From a checkpoint of a small transformer trained on Wikipedia: tied embeddings, 6045 steps.
MLP neurons of a small language model. Each row is named by its layer, matrix (up: input weights) and neuron, and shows model dimensions 32-223. Each number is 128 + 32 x the weight over its row's rms, rounded and kept within 0 to 255. Numbers have three digits each.
After each neuron's rows, "fires after" lists the tokens most often just before its 100 highest values on Wikipedia text that the model never trained on.

L2.up138:101085137088160134125180089074096113098078152163133129084129120175122162138150121110112116155164173155094085178146132167097105136150112146174154118090138132126133151111110172159090145112084131136073152079115091130119125126140159054143199195093137163138121177095106180135115142132127097152190100092110180192187140112158136125155113106123097141142194165108154098090136116066123182125132148123130135140160173040085133108148139119084149134130137112072129100130135195116169165058151133132171139104120143084188113130178129116142119136093127144179139128072119088178119194113141177145
fires after: ".", " |", "\""

L2.up114:141109061131100131083161151171125219125107146128133144104097090218146140130117132142132176139144122160115166108117090128173126128194141144081111130140127146098153151153132175183121082145116103052152051105141158128211153076088117135093156058112130113067182160132119077177097129110126096164152061140060135162143070123118104178149139130127168129083139145159200170133078114133077126135174138091123119117115088147141149153151179118202085163129198131149189153121123140175120112117098077137111114177133114138141123129142134141148143083120189127113104114167105069112142184110149126134
fires after: ".", " |", " |  |"

L5.up122:079188073111097114106110083160133183169105121094101168101134113137171109148160158142138168088122177097178162121179137134169079123113071183168147149138106130136170097164058120169163095088143168118173089082156114112135156130112112167188133152107121147097127113106101155142107124089166148150148107106118139119078122149147118165149173087157088153178138095089127156083170092111100143140161120157133094141077151112094143131136160101119133123094205146107157158139123139061099206206061128104131068124174175149131135128089125122134110134157165094142106113093099114176110120108091123112
fires after: "==", " ==", " ===", ".", "==History==", "== History =="

L5.up307:105139153123181109161136137109131123141154123103095115163114082120137109128142165133149168128134089125177166156139168122173076147110060144091167112101078115096192110242041119183141142169114217177140150115149191111124122121199121178135103170119112147090124135132105145089118144120117130059115179087129153124130112114146170123165127152100113090148148121097198107098140132130144092128095106123075194109129146083115135097093230097156098116166116150076139142159106058122136127128091110089134107138144178142134134176085086132078101166096107097130110133089106132089137147086170137113
fires after: " =", ".", ") =", ")"

L4.up614:121092108154137120077063145129123122136113120150166122156125144151172130125054132153089113140107099149113189039156191101126104131133069162173177128131148107139149149076151091126106129101145088095135109102173155193113120096118162098133132131159123153105115153126133092155137128197128173130125136099111155160142143190064112148157163081153134196125134157158193155154098142189170145159094120145161230116083132136148185133147181132126068114072103104068091095170146154138177101068122104194098132094150148100160143122148082124110086059065051157117149128186140160086135112135126116128
fires after: "1", "2"

L5.up14:116113119100144124139103141120096138077143136090201102191161145196159151126219167070094156161138110100152134065157123151121110176134141163156110088183097129177176144121147185109158146105119111144194089116182166147085143150161100084159177125066136116136099147107147139054112115154156120145123067131183160133120121095179134112125124126080090158126087043130142095177124140123084156133136146136141100098135086137149128106139128117126135163139140154112162141143105132084076131160172167130129136185094073151101143061190076117144155153094137121133104121141174137078109096107146107121
fires after: "2", "1"

L2.up926:092153145147143138113131123151105078167077062116166118169133103123077071148186148139163153163143150098149134195116126084090049080086104149105151105091140224161116147121100136178086107153163129127145088191102145113137111090058094102156157081120125103070136080130115138142121134121160153153168095089095217083100124113094104130115112138103100167142173115147189047149183144125145124136102119095133130183135119092152115123133131122170105091155110114175175149089150118123168150103145122163177132136107097202111117156122075154106153111138073126131130072140104089146140098142072124175
fires after: ".", " |", "\"", " |  |"

L10.up274:135120088063156139041103088163139129079112110154194134160158167173165130126060190128078139074161140172097188113108158144091129128148133170134107108168107123111087132112149117121120155118155071106158167102119142147092084098111128182104122174132170123185126101156129156127119157163119122121212112096111081112148108193133127141082160122206121162074129152157168129160129161108160161131140184064108157154094125117155190144136123085132092177124145140186172155110187173155105090108197116151118094073131064127131161168125131116160131025114110185093160069103085146115135103118149151085
fires after: "2", "1", " A", "y", "am"

L2.up537:116075171151108164131157134090141155143160064089095110179128150123109136117057087087159145127167172134128112147137169086156114152104134102110149160119105168125186064123101131167197039158138139079129142115144119077142085154171083164113101096097119155087152093131145132197146098150159168170118135135096124081148110111023140154142153160169129102129129162136181168147106135109113134163110153128154126149148128125105149192116121102112127114166076133091173131127118073080074143090116132136131188182099061098165155124176152114182142139144067133086125126173175087170170055160055144147
fires after: ".", " |", " |  |", ")"

L4.up135:193130144084132153139117158132199102105118142109107134148166148152158116141141189072071133085124131125080144118037119095184117119107119148156142124150097148103127096133116129130124102085119114188133136157133141166188131109126133077110077139111152051163117135150109130130100142173171155129085122081149171062106188079216119117103142095110137120193052117131207120108142113209057121063110148114077085092128142125136148114177100084145140132171128154090141120153150159115077072143114093140137069200143189069172155121097159147117173141146183098093164132150135098143175120112148162133
fires after: " | ", " group", ") | ", "| ", " ("

L2.up64:135145121086216074040080148153086186142126113116181122144111154132120091152080153132113126104175104133116157144097128138131105149108150093118134074131116138128172077129082091153129092106136178076168120145094121117189139125177133151131148090127054188082112115104144154094168154114136202114127103089108145132143135138066121186109083183136111149056150158156156117098111130092112154159100157161133076115133089093052105175066117077168169155125102138102118083111145142120134093107135130082165102207117179066143156096168168135083091107105100127172174133124207119189161107115157162160
fires after: " |", ".", ")"

L4.up865:077103120133121140069155175123097151109163124134096101151140119129122108147050097106106152190155205164116133138102183085123152214077154084162185085185141153163096099106120118145097119120127176228185157143146175123115075120179139126153123120125162150141079111173093125118164117121173110125193121074117103127039121101136125109109157111121149118121104106086128133121127096139153102137076096123068107154121151082131117088163120147100145146141134151133150135213095100160144156155103102174103139155170129065089111114097101173179152085162174156068130124152150119141086100082109098121
fires after: "\n\n", "===", "\n", " | \""

L2.up15:055143130109117130181129083083139152065141162125141114065130118159122187158117109151134104103158117108111138056128176114150144137117122195167139127150068110185144155095109160131175141055154105139145140025152123146102115084141145116092111152139110101177127039143156103106112166129103192126172085082150132119187115095115133094084107136124082195116115171140146141139138131063077158141188137123122159145164122110117168128122133136083167113078109151154091136113131098122108077125106146119155152141081165102106141202119108105157048105179083119112154153111150093107135148146076097115
fires after: "2", "1"

L6.up259:133158177140184104181139100106145184121162110092190152143157163163145209154166114123094157154197097134122153101128151147134066125147126112110116169155102152099173146067115135131122141158098143034153096056082153123066135153147105086029062147093146135126104115158178178101133177193111162116157095117118138087152128124149130172076096149097155111123122135137165118135103108173143171116107130120140176111132111112139093093090148097119113155185122109149115143153148214191187085109134132134124120155084084084144121147134143125134126135101127132128178129091117108118127196060112100125
fires after: "1", "2"

L6.up737:128103142166126059151089133145130177113073141137167173112083155105177174156084099151051142142121099199099177108121182106121092120112147156111152100130129160152179113107181166085131130118108084107123106093199095122124106148194103215137123166104119164103157119130164133136096142163114156126100202138157092084071163106136108110087112080095158125106130130156146107125136125140124145185043092182107129127139129120095083210131102072123128142156137083077140112169146141150122143170161143136118133190107119162101101129144186091117116173147126142110133164087110174137114110112151100164
fires after: "2", "1", "7", "8", "0", "5"

L2.up368:119130158120183104107139134171135141166109153120171063118121099155115072065111136156142150116205102144144195151071112139159149070116142050129140139124119141123157111101108123129122122142104066144152116138124132140120123148174111194123136099116062108107116072129138102119108155127187131155123164140165134143067125168151133098195122133120135191092140146147104133123163150099166106117067120130150131109185143083150100121117141095142126116131111182114112169151097164126130116131142142097113148119126096103125128104094120175132113135101083105108077114127176114145155133175179073103
fires after: " |", ".", ")"

L3.up170:121131120118125159201098141155143072084121107166124098153097127127118122079139095144186105080111141100139165168102111103149105080111104039127153121099112116146142152130148126160052091121185137126177084163134147123124147105163120161137096126097111149110205123076107142099163103145135162168148144099092164149125081143068119121190103156100146094140179104168164146166121151094184110104179094112135157128105084165159097117138193080170154135117084103102156186140136055132144161118149108106167125096167098137102119107128132105161094165148107084182132141109095174119131099160111164165
fires after: " |", ".", ")", " =", " |  |", ";"

L9.up168:149114139142200101113129152100089172184118109091170136102077151128158096108154119146104154144129083055149094150107117082149159132121095119083129135155118183101142149126099136137116129103099139162135156145087011131145141142129121124144174161101131105167125133072123140123085108155154094184168172133094157112104099107089175178108127156122118102148132169106105162147056101133182129147080090110095101080142208127126129156136096126085138181158151058113122105119085143134101083093170180143175177148188111121118150153145143164140165110123148160125157127137178108109125074093140191111
fires after: " | ", "0", " s", ") | ", " ", "s"

L2.up729:115123127118097102065119133115072058113067069145159127201131139134138152164190135198111165141117119085130115154089173121131086108126199131153131106127107073143188135108093159165092151108114159093104108139141108123138104179111077138154145138181142126076135106097074123153159143122155148226172112113060162103123103146150141121084151137101060110163140186117147103126146156103127177105170102165149164102112145037158146120126154048102133096148130147159146169093051103136186109134145077185139101152096171159076144124144166115187097113118156113093111090112088139171123126103106146098
fires after: ".", " ===", "===", "==", " =="

L6.up714:091116151108158131125171169108165143122096094138170146149110121156178137131130149082128141149207133125199132126135105102120122159102147114101085142113141121130087138105122124128107161090097156145097144144144089134072095129142146134154166153145156097135074076078135237077083118134104136171095155141119105150178133077094137105089083093093122106155187126152116113144134172096096138134132169118103180089111097148215099213154132162137141093152070061109101153129126086161138124103179133193152099155136119084146125090168169186142158151069220065118130135099060115148108127148139185096
fires after: "0", " | ", "1", "3"

L3.up408:097186143127119129085199098135161156067107122107175120124186119203164104125210116081151160143137174159150119055131157113191101135118117120153111111132196115095151136134084147144094126165146176147072057146081194145131091151149141102152138133166130153077105137109165117125157136140189165180156129080136142107103069136101149130115151137137110071125153087095064143114134108108149154167082145115115122087130147140123126111117086039183177111108088138197131132124133141152164117121125131124134130065142115102087109115109137144191143124121075112082107078147088098140135124141118106144
fires after: ".", " |", ")"

L2.up674:120139125119126115105169160125152106140125084138154070090161107085104119131145177080137208195142156111084159196183164172074087009118155140099096188069174155175117124111099115166094079108167142060173071115132109104198103124092128118089146139181088094133176125136113134139141131103118153175130119106101182132120093133189124114095101124131144118127109132102149125148148161108187110112124149139109121159130123115178080194126149072125155124145132153130131182159184163122122143161096113116078105170182141186146180159103117159112132122053145116099154136092131133147167080168147120105
fires after: ".", " |", ")."

L2.up252:064082147071161112124140092155135111083106160124181114121158170090137128159118110113158161084145056130121073144139127131142132092098135188119178101109109160110110143165136102109120121056124132109095120117140132172119096141155134152119141139089097087106229124188023155180136164146123125134169069130098172150084108039115103122026147116152140129135153165132145164145175122169151081113151120146129098095130148119107172142143109129118067135165143152117097130129179092166169119179088177085112202129116164105124133130133141131147147109074188122217156101125082188099116138133180111103
fires after: ".", ")"

L9.up958:141121181081175094175164118125114147132140166079144153129049096144122071150130081129099108161115161075155084154144145103093124073150166140127179101081193192105099155131147101146119080137106134118159129194140122145142139105148141125153147085157140116084169097115126147114132172091191159064154204058096146106106088113122104107158099144121118200073090136121155121130099109130152117204125161141120145126139100125157144120128148061116150091120061103109096096138166128119154167095125153143142149133188190101112110143173155150148129132097113146121185136182075085118105104193144163118
fires after: " | ", " ", ") | ", ": ", "11"

L3.up271:126143143124140142099139178132115057082145189085119170141109075138146106147122126081206146134117137122094160131149191107114075160135171087102161121044120107176124169153171147203122067112136131110088208148142176170136105161137180111087117117118153124151116177167084072116157117170116089148100137150147118150103100167126112152089155145122171157152091162143186166109180125175138083100156129074138114141123152138208161069169152120062159155140072116185134156158121069155112170066100134154117095105133117100091097143108136140077162155091139146138122124189115154107141105103134172172
fires after: "===", "==", ".", " ==", " ==="

L3.up1008:038088113114134129050168163142088108135163133086101121046146165107119138169142120077137088162197070161100115162126122077176133137157147168159111161100160132076130140106160149107114169162109144147134123132152108086075055148120176081123122128111104097158090072159085133133144084097134136114117137169133157150140195126153143112112155139161127087134124205130112188141121156129118151199180146169178152128141067080101150104122076176109085175145171113139140103120096169094136168156099052156105103133120092082118151109110139170126146175114110153078068109131147150159165174104170084106
fires after: "1", " ", ",", " ("

L10.up973:112148189175159142115113106072133130109106164106170154105122134141186089129135160121121147151137114117186080117107105092143153149087110177161152127118106206128190142140085073167190153095090091090058150131083113127185145143141148105187110101090155141176108108137102107104101155130106137096103122160151076112139148205184168125127174132120166192128099108166095106159135093133192131105133168085157131151102159105144096123182142132098135085134124155126103137098072114122137196081123133074206132133161141072139137174156107165080100159110153139102088121148206075142172143105069219091
fires after: "===", " ===", "s===", ")===", " |"

L3.up143:089117104124144081137145145191104121138072152157147121178134151080098103132130205045149193144165174169105093181159111091136125124162145104132172114161121131129104150157107155144091127091184196109112106173159142145148076158129118117089167136121121168080063043123110175100093108126086168076069120164050134099140150119125077122149112133097154131184161135071144173130118113126152084149090140134146104152127102129124127143175145134086073179161149117109128208109125083151156039100115162124127137156155165103119136114119167157072152150119144091145104089110140114138100100097115145143
fires after: ".", ")", " ===", "\"."

L3.up71:139139136084084194096093150119169173146162121109126115209118136093117149075169114113116164191078100157155159118151179140135098145091111124150181125067057127121191081152095098139171142105114120097128116098104141138117141124141137173180112189062126167093139124074132086124185200123071124146110082041141142109132129125169151125136133135138133182139134126144073091152101147067160104116156096108105140123078176093160116118106138149135134159103146069121150174144136175138119098189105114112136082083123130100162209124075132115120120128144139152065129127149112159121139107168109153117
fires after: ".", " |", " |  |"

L2.up904:052122149129173102084088146161082125128173071100073151194140122130185163118124155194105150063093042047126085123136123128124128194132098138114126152161128158092136120195112166183114142109122114069129088104148079146202128181138107135143141156198069109092163122112157112119137105084144165102090115090122153123089111110145078112127126198156128156195162155084105084123078122127110113109145103165134143127125152106180154118143103182103098104126107157123160123133113026164187112118161133152212136177125186188125180136099094088139153104097128162158163118120123111179123127105178166160
fires after: "\n\n", ".", "\n"

L2.up365:098119117132123073143145124159116153088103126156132114189113063120053120151156135176118111157134147128091135145114086171112082110141129164148148119090122134122148152158103165165119188146103090120148137161154140135135159060054109053171103050128152138149171145098124138119132123151182103192134127107121214127128134123118125150151117082134063070167188126155130114130185074131110113112187120101106107158145132120071145137099104124153158071146148124156110211156158130187157091145136176115190069143085162140040184154106183123128089143081125156097129081112189131138157160094136109115
fires after: ".", " |", "\""

L4.up498:132080113161146109114158131094090186149112106150177058105138139148152176142130128170063092180170117162116127151116169136059125129082125112154138115147102128178142159091217161114116134134103115093156069057127164097094120139122119108155123135082093105154147095135173101142155141141109180106101119120145088116114145095120111116097160064111147144123132129112153216141049097067199168142079090141099163128167131122115161132170121049119148133099166070094141132112214112154139145108097149109145126149195107146122145156181130115193138105142111125061119153118128172065091114196148156122
fires after: "2", "1"

L4.up575:148163156113187062107158153105126067132163174091119185172175149090175131102177164146089154142132101117081121116198058137092062090121110155095164166116107138108142065095159163147123103094173147123148102111160156183161122156135087093113143079170121094168103106105162113105124092099151103110164151116200127129072135138153123165127164169151075138136111104121112199137107101105138092106105074126125115152159142095134151154096113148086116108107151120161161117152164051146139144169134114090147105146149136159093175131106147131138115146095144131147117083130143095150129138114084159186
fires after: ".", "W", "\n\n", "Al", "ec"

L6.up88:138153169104178084132127084125074126181132107137153109109198104086188132188023153160075098136109146175149118186162078202113120153128116156101160129142107064105101133080133107128150112096121173118135131155140172130162080138146099222123087161187116151149158122130107123179141128199119150102104078194138090151102162093103172084077152148108156199140121132126134146157129129063145159092128119118142125176114115117122121113123143135124108153164153180124124201171130117176157164092117099110031059093103132107131107157100141095163079100165137079110126122147113143110137125094175124114
fires after: "2", "1", " and"

L2.up914:157100116061136149125107123137168133156089166130134124037144124134065113181184120130106191166139161137155132062170125132150174098132134106130144031179121113142119174073155075106101135117081089121160172096122121125123143148153092162137162169112099126130110148129125102127168133118126134077107103109058161101140157159137170077142084177111140174105101118101111120154091124106128159126069151119115190210122069129127121118109105120143100139159122108162154099152105069130050122099126141150130108170174170093154152091104181158133129146143138134076132112146132145164143061118119158159
fires after: " |", "2", "1", ".", " | "

L6.up886:085173081110121155156132114138132102158170167073152104124116118137166173153169144134105127127138127208184120050122071157105170115160127121194121132160123085170149119109106055155184149070038132101116198137180139132132175145150154121121157152105138146183083125188105065116075124085076133065120120153136103146110115142160104163099143095152122133168100141104078141106158139159133147094080146150104141132149169127108062156135100162125144146133198107153161155072081116157102168122070122072128104128125145078113169159129167147130116152120161148098130091121169105098160124112122110176
fires after: "==", " ==", "===", " ===", "==History=="

L5.up325:085085107117102110049100100182144112060159108091143129123141122120191157121190147142170182100111104181160151162145182100114155132158109152157166121178186110125149125157127126124143152117100109081140115116167079097116084174119127129140093117176067121068118118136110163017126098151172142097104139137169146161165111040177133120127122126153109109107122144134161108163119106110104127106072183120114098125096119124196105140152135120136089116074160101135140146135135136141114092138105114109156104146105122114126094104181051115147152137146165083107153109178098088100203108135046123173
fires after: "1", "2", " po"

L5.up573:075122134165160144108144144106148144166118138129110176132135100142172144124119068033163174147176161128141130146072103115116165164129068093174175074159070142129100091161149163091137159119106086222132159154158144092120130130093146125134157127128104161135058115144106132104124138133135099130111112119110159164102059141143092094083133131090159080127155062159059152093150118129097114111121080137105155110115107052125135125137098149084167116050125134120131121134088164087142184085122123185084087168175162083165194112103118117166137154067113107155095089114123174157154143103136058135
fires after: "===", "\n\n", "==", "–", "====", "\n"

L2.up301:102129174111126142121086120134165125133136126167085085155102143132119101146190087079197148063106139057072165133076097123095077029095162099118118102108110148149113156148128138112080083205164114099170094145150141134094130116155167128150094052116124090126174128120044186115174088159132160165174120077129155125141131133159134091182129166082138119118137114101177137166116123107125089088193145117070147162127135158153139096112175090150155131119115141162143143173137103160140092084147168151139141116187144152086148115101087101112122177143137113195151136142115119122157052163162106105
fires after: ".", ")", " |", " |  |", ")."

L2.up169:136116169100123181136125137136128154113160130124088112163141155144111174190096102102071136117095161110045136153079209158133119163147160062151121136107113109055103091129093161206135125184135151149114141136150185081104114091125200106112143099097105160107159162103127127170152180134121077144166103144158118151149189145124164158087110181131135111113146082094087130184094162059088156142157117096099122154167112105115147096084149118136152095160116113073103118169143137105070145126157099088170099150147157127136123096103133099111135154150136182110122082141133121189108060118168174135
fires after: ".", " |", " |  |", "\""

L2.up884:116170153107112059127156156148118098097086152149086106154076113094142129140122138121097230146134124087150147133113164090146090152144226138099104148064104129112125150133141101113147100160135160074129044118096075091126151153103124135112116179112117110125143093116125170114085157053076148085148164167117133162121117093113119116152114112125119107098149107118140129171154096206097105165110142164194142097115083157135135140167150135172083105098127155124129191132180133118135205171128146173141118135140153113107122109140150189160143125183159133110144072144077146106080155162185113169
fires after: ".", " |", ")", " Engineering"

L5.up932:132167113091106105094158121113149158077132138153114142184131102099139139176116147110109164132109094125120102110085124084064155169123146158099094125247163123112162125064174169165145132101127179143142108157211139102137144148162171092126139146152139151114151094105109193096096090124136119141095155137129116168094143104116151075161125117104112152136103145079105107088094158090014151101148142093113088080194096155156092114088144064137168134133157129106135139131122156136146155157129161158178144185137189138118089132096102117103130123072132131187065192114153076124100122092185145137
fires after: " | ", "0", "1", "10", "4", "14"

L5.up380:166110123154153071106079133148149172105109093143084136087144160087141052163167135106136097127163139131138126143083092135120149144157100088161110176140116084140130137125091139135147130159128100166054130106150106088115105208141141121123112143065097161117169066170099095105089113169118147137091165103124126102106181167146139063141128134182103106144160097094136135032118135130080087073122196129117092133118097122173154140138160146178148163095101131156166191156207142087115137122097111149157156153086221153139128110178121080125137156129073101086125106139153166074131129139131149121
fires after: ".", ",", " | ", "13", "10", " | ."

L10.up626:130111160128130113077142144194194187142102140133137182151131141093174186103069157163078116172167125146131128113136156147086134112149174087144166100098130072148103113119100178160121108099127078078144140107132101113080119142162106166118102169108069122107153118060187099051197182129174136135145156050116033164123180117115101145108195053169123176135163134175107124163151089151137113103062137143111115181156151134109125150157085088141125092192078115108138133163127094165114104166108097081100086144135097134104130160155174115143157160101122123119113145118123110097164089102183140161
fires after: "1", "2", "3"

L10.up340:121091095116138140143147141128123101153164102139186106147068160108107109084142157144116115141057125095108124087150206109128105104115113167098153164148162158081124131117102085144122126094118098116132083086141126133098183114130181175105173198114053097188172101084119110112119122139152157167213063095120136116086129099109145107112122130171157141113135171098162185168060134095172118134165117102080113152143163143124145110127099059123160154148104130143152106097055120101130069103159122084137159135221088112094121124150158129126116102142120172101111149164202171084088126101119131107
fires after: "2", "1", "3", " in ", "0"

L5.up429:096106109148193076079180127108110096121119144104092148161139138114188122147171087090127125148134183126100155135079019169159114149091110110138124110186090187159122153125107131119077157138136118072115125158104165133127132151121118107117101156086121125150157127147163134078159141125154113173174101110112140149097078116128164138091136121150115162160078122143085189094113117139113136125159116108163078211134108119073157139136142125116172081139087189086155142101099154093118096084103136205230107096134149067117127094122171144136101094165109177104098107120198134177185127187116105062
fires after: ".", "\n"

L2.up900:130111140122117170075214099090112105088149170121132136123116120099167117150200154136074128077057185094123120171131123161069121100086109210123155108092099124104098136162115150121134142163134053099132102159160091085053153117095141134152159119066111110132107133139094104132131161200140175213095102092137141098092088167102133091155201123133103147152141103172144158109117191184102144142180125104123103147104129081104134097185139119073170129148154170143182133109139136093114139160171141196158104099117147069120133125126103124132082087145091149150100150174235135211135100100136102110
fires after: " |", " Reg", " |  |", ")", "a |"

L5.up120:136159178121125134108119129117101106092173079143107127113098118178189168153153093158065153119145126162102117138175131075125167088128124133122118127119156130146155114092135173133122138151085109146185153148077167138114137169076097106139134115151152102148122090131177118130141096130128121135086062070160142141155161121125173160176142148218071192177144129104170132100117181129126148109114136101108105154128182088139191139145154140113139122102127109129153177141091092071115189116084070119113160117180105075097159155105079140163076120101062178122120117146128122107120125148123128121
fires after: "\n\n", ".", "\n", "=="

L2.up514:107203181140109158179103124167133136106125117110123070132089087147117146187141082126140139091104061135151124114102157081153170097118175091119182160151135177103142134116076110111076105102128103195122099148129130179078134126169175106119112106084129139137162132139058131097153113195103143154152132164138136065147115105140133130106150086128135115129127093086174111174126109145143125126102117129109141151123158139130064173172131128165080072188099140184111191157156129152187162134104110115094135127093150153076099043074100150209122129154137128119134147020090060108104139134112113139
fires after: ".", " |", ") | ", " | ", "| ", " "

L9.up101:147197089119127174160126167124147083131179102105137095162125161133186109148063113137187150105132136149096063077122096123118102114148166106121133106213118109128070062121127133103109123117105130166086126084135187068152129121141168122144115111112087120195120134140119085145144063110148120115128112092093089113100091097095124155127170173148079143114115122124157158131121102122176100085154114133109101160095179098177245123139113132137112131099165163139143144110130078188161121114174090106167152143151108113091160173096074134159118109134110194119140054111206103135120152179086143074
fires after: "\n\n", "==", "\n", "===", "."

L2.up11:142137113151122128131157133075157097159123175141190101177172115135119143154116144076151136136100141109130116131092155143086098084090107101101161131111154119162160124137098124156145162132182166084108153113097102121142146150138084169129153096158114130152066114133105087134123158183132115108181128057090111138099098140144183133104145133112112120164205087095120124122166116228187099092153125129153160072143173160203094093120146099131182118145156125087127156114115115173100144080114173060181114152112096094093185123095124116091094173164100092158087091132148137143096179235120112130
fires after: ".", "===", ")", ";"

L2.up65:120133183180096134098170132090118196096118169149167120169147141134138130073102097156162136120113128083123146135072088063158104147125199126143143056183137124096113174158114124134060092178170168123142100134101141104096168148178091143114103120110143090097121121137101132160150136120170143140206097079169118136096111087186133099130124121121158155101185105135158101145086165170135138073073111131084105068114164167149141087088066138171149104113158144076153185149105123129155068149124113172178139115167091069123157136124045153105127070127176133141100125134108117103135067209109093114
fires after: ".", " |", " |  |", "\""

L2.up426:124103090115129170132128179146141150141143108139060161163180147101102144137133077120082204148101150150091119097224116152106175138134110156111163092087112129137157105071123086136106094160120163137095120182160080090124084139159146089134113148142074166183112143123139141157136139168113064120167091181149145132163150119150100155138191108113155136114087145173095072082081125077138060097122184120058123120128137185117099106137166089085066107145130039101168157214155153092137164111119141139163124134106104104157132129091120179164145074115141166132127083168119100111155131162123134143
fires after: ".", " |", ")", "\""

L2.up563:119111126073120109116104128120123174179135058125166106096077179052131128123179126147123110131093126133180169133115158133150096127076093174155159100059082139112153121153144142127118153106112168123104159112123152146134099190097203159189128109105062125085107109163108127114153132177090114177083139115090137113149137124080155102130160167134095124106132091135103178146145112107141125108096159130106161101121168152149131139152093088133107159164146136075171171129172185096165141169128115176048105127120207106151129130123138117135118108038167093175237126161114151114101080142145146086
fires after: " |", ".", " ===", " ==", ")", "==="

L13.up39:090093171129141130140220140202141091165137134152127118094150144070072120101133161106088128078096096106074156166135114149096116131113145083139124122122144099098124147214096143067128119126152155123093142143089112098129121148134083084120127145142173115118154101105145108066158153106157180136132197122107138094184088168154093171120156130096140095132061127110121134147111062142093226058108169148134139195171117143102225126114096110137137062143110151070131155064071115088123079176095108151115073087119150106151157130126169135133199125128095122077124112139144118148129160153155093130
fires after: ") | ", " | ", " "

L2.up93:132179095139118144147088056095143116153121060103127080165108038192135125105160120092163171095097097135110130141145130164069102092160118118105190154133166072158131101144090138128139096169160093167155072113187074161100152123088115160154079076145128176149174144112116087207089065142104129096159122117070123139200147139131120162202114110113122148137126118169116097110101144117125108066166141122123097139146144161114157119076137105149162083129096098120145158122154095116084093145151135182149113136136163110111189078171176149123162128128128127156140200092091152138133171190137120142
fires after: ".", " |", "\""

L2.up361:107104107092122081139048191150113118125067119114142160150172144076034106133117085103156142056139094146121152116127139168161120090158141144173123109121063159072124140109112123121115119155119140195151093024107133133117120116163120146168094164091094144143148114140081109127169171162112165114142109152087152135133182101150158106144086098142140203085164134151121169119166060035115124188148139146171109113147113106142151155190129113136096185235121148103125146152149169098103071129082157151127077168117160133164123094124100132111120131110148111131110134152136187086156128113136166139
fires after: ".", ")"

L3.up78:102173136121147067087083113098143216119200126103134179149135138176169072124111133104121104200146135112148112152157096050120123123138109176165136143132113094112136039152098109134143141125179190153155117080129180082126139138166102046136175168138112112114100133121143148093143156106171122128149103130134130091128138186188121191113163086187149168105134062091146110098169106095106126153150122122065139112148083103100177113084143148125138088110158101115158162084147095110101169113108151082146094150080106188084132144160160123148106154161153194123113081107149078125131179061107143097
fires after: ".", " ==", " ===", "==", "===", "\"."

L3.up713:073124127129075162104114098102085112059171137116162103103124124073090160108201137123106071107147145130151106167052146140086164153085145125147093129128156155144195105087119130148120164148096135101160088159089147063134076115148140134082119169143103130138081115174121109173122081089189188094140106123148183095139166064153146152098122111153142126170094187098155157124069135078152144140129136096168169121143125090109083176105096142141165169084141039103158078120112194103148124170088159183124122133157095143163089188122119161158178168152159178114079100141099143107089116099143119170
fires after: "2", "1", " In ", ", ", " ", " ("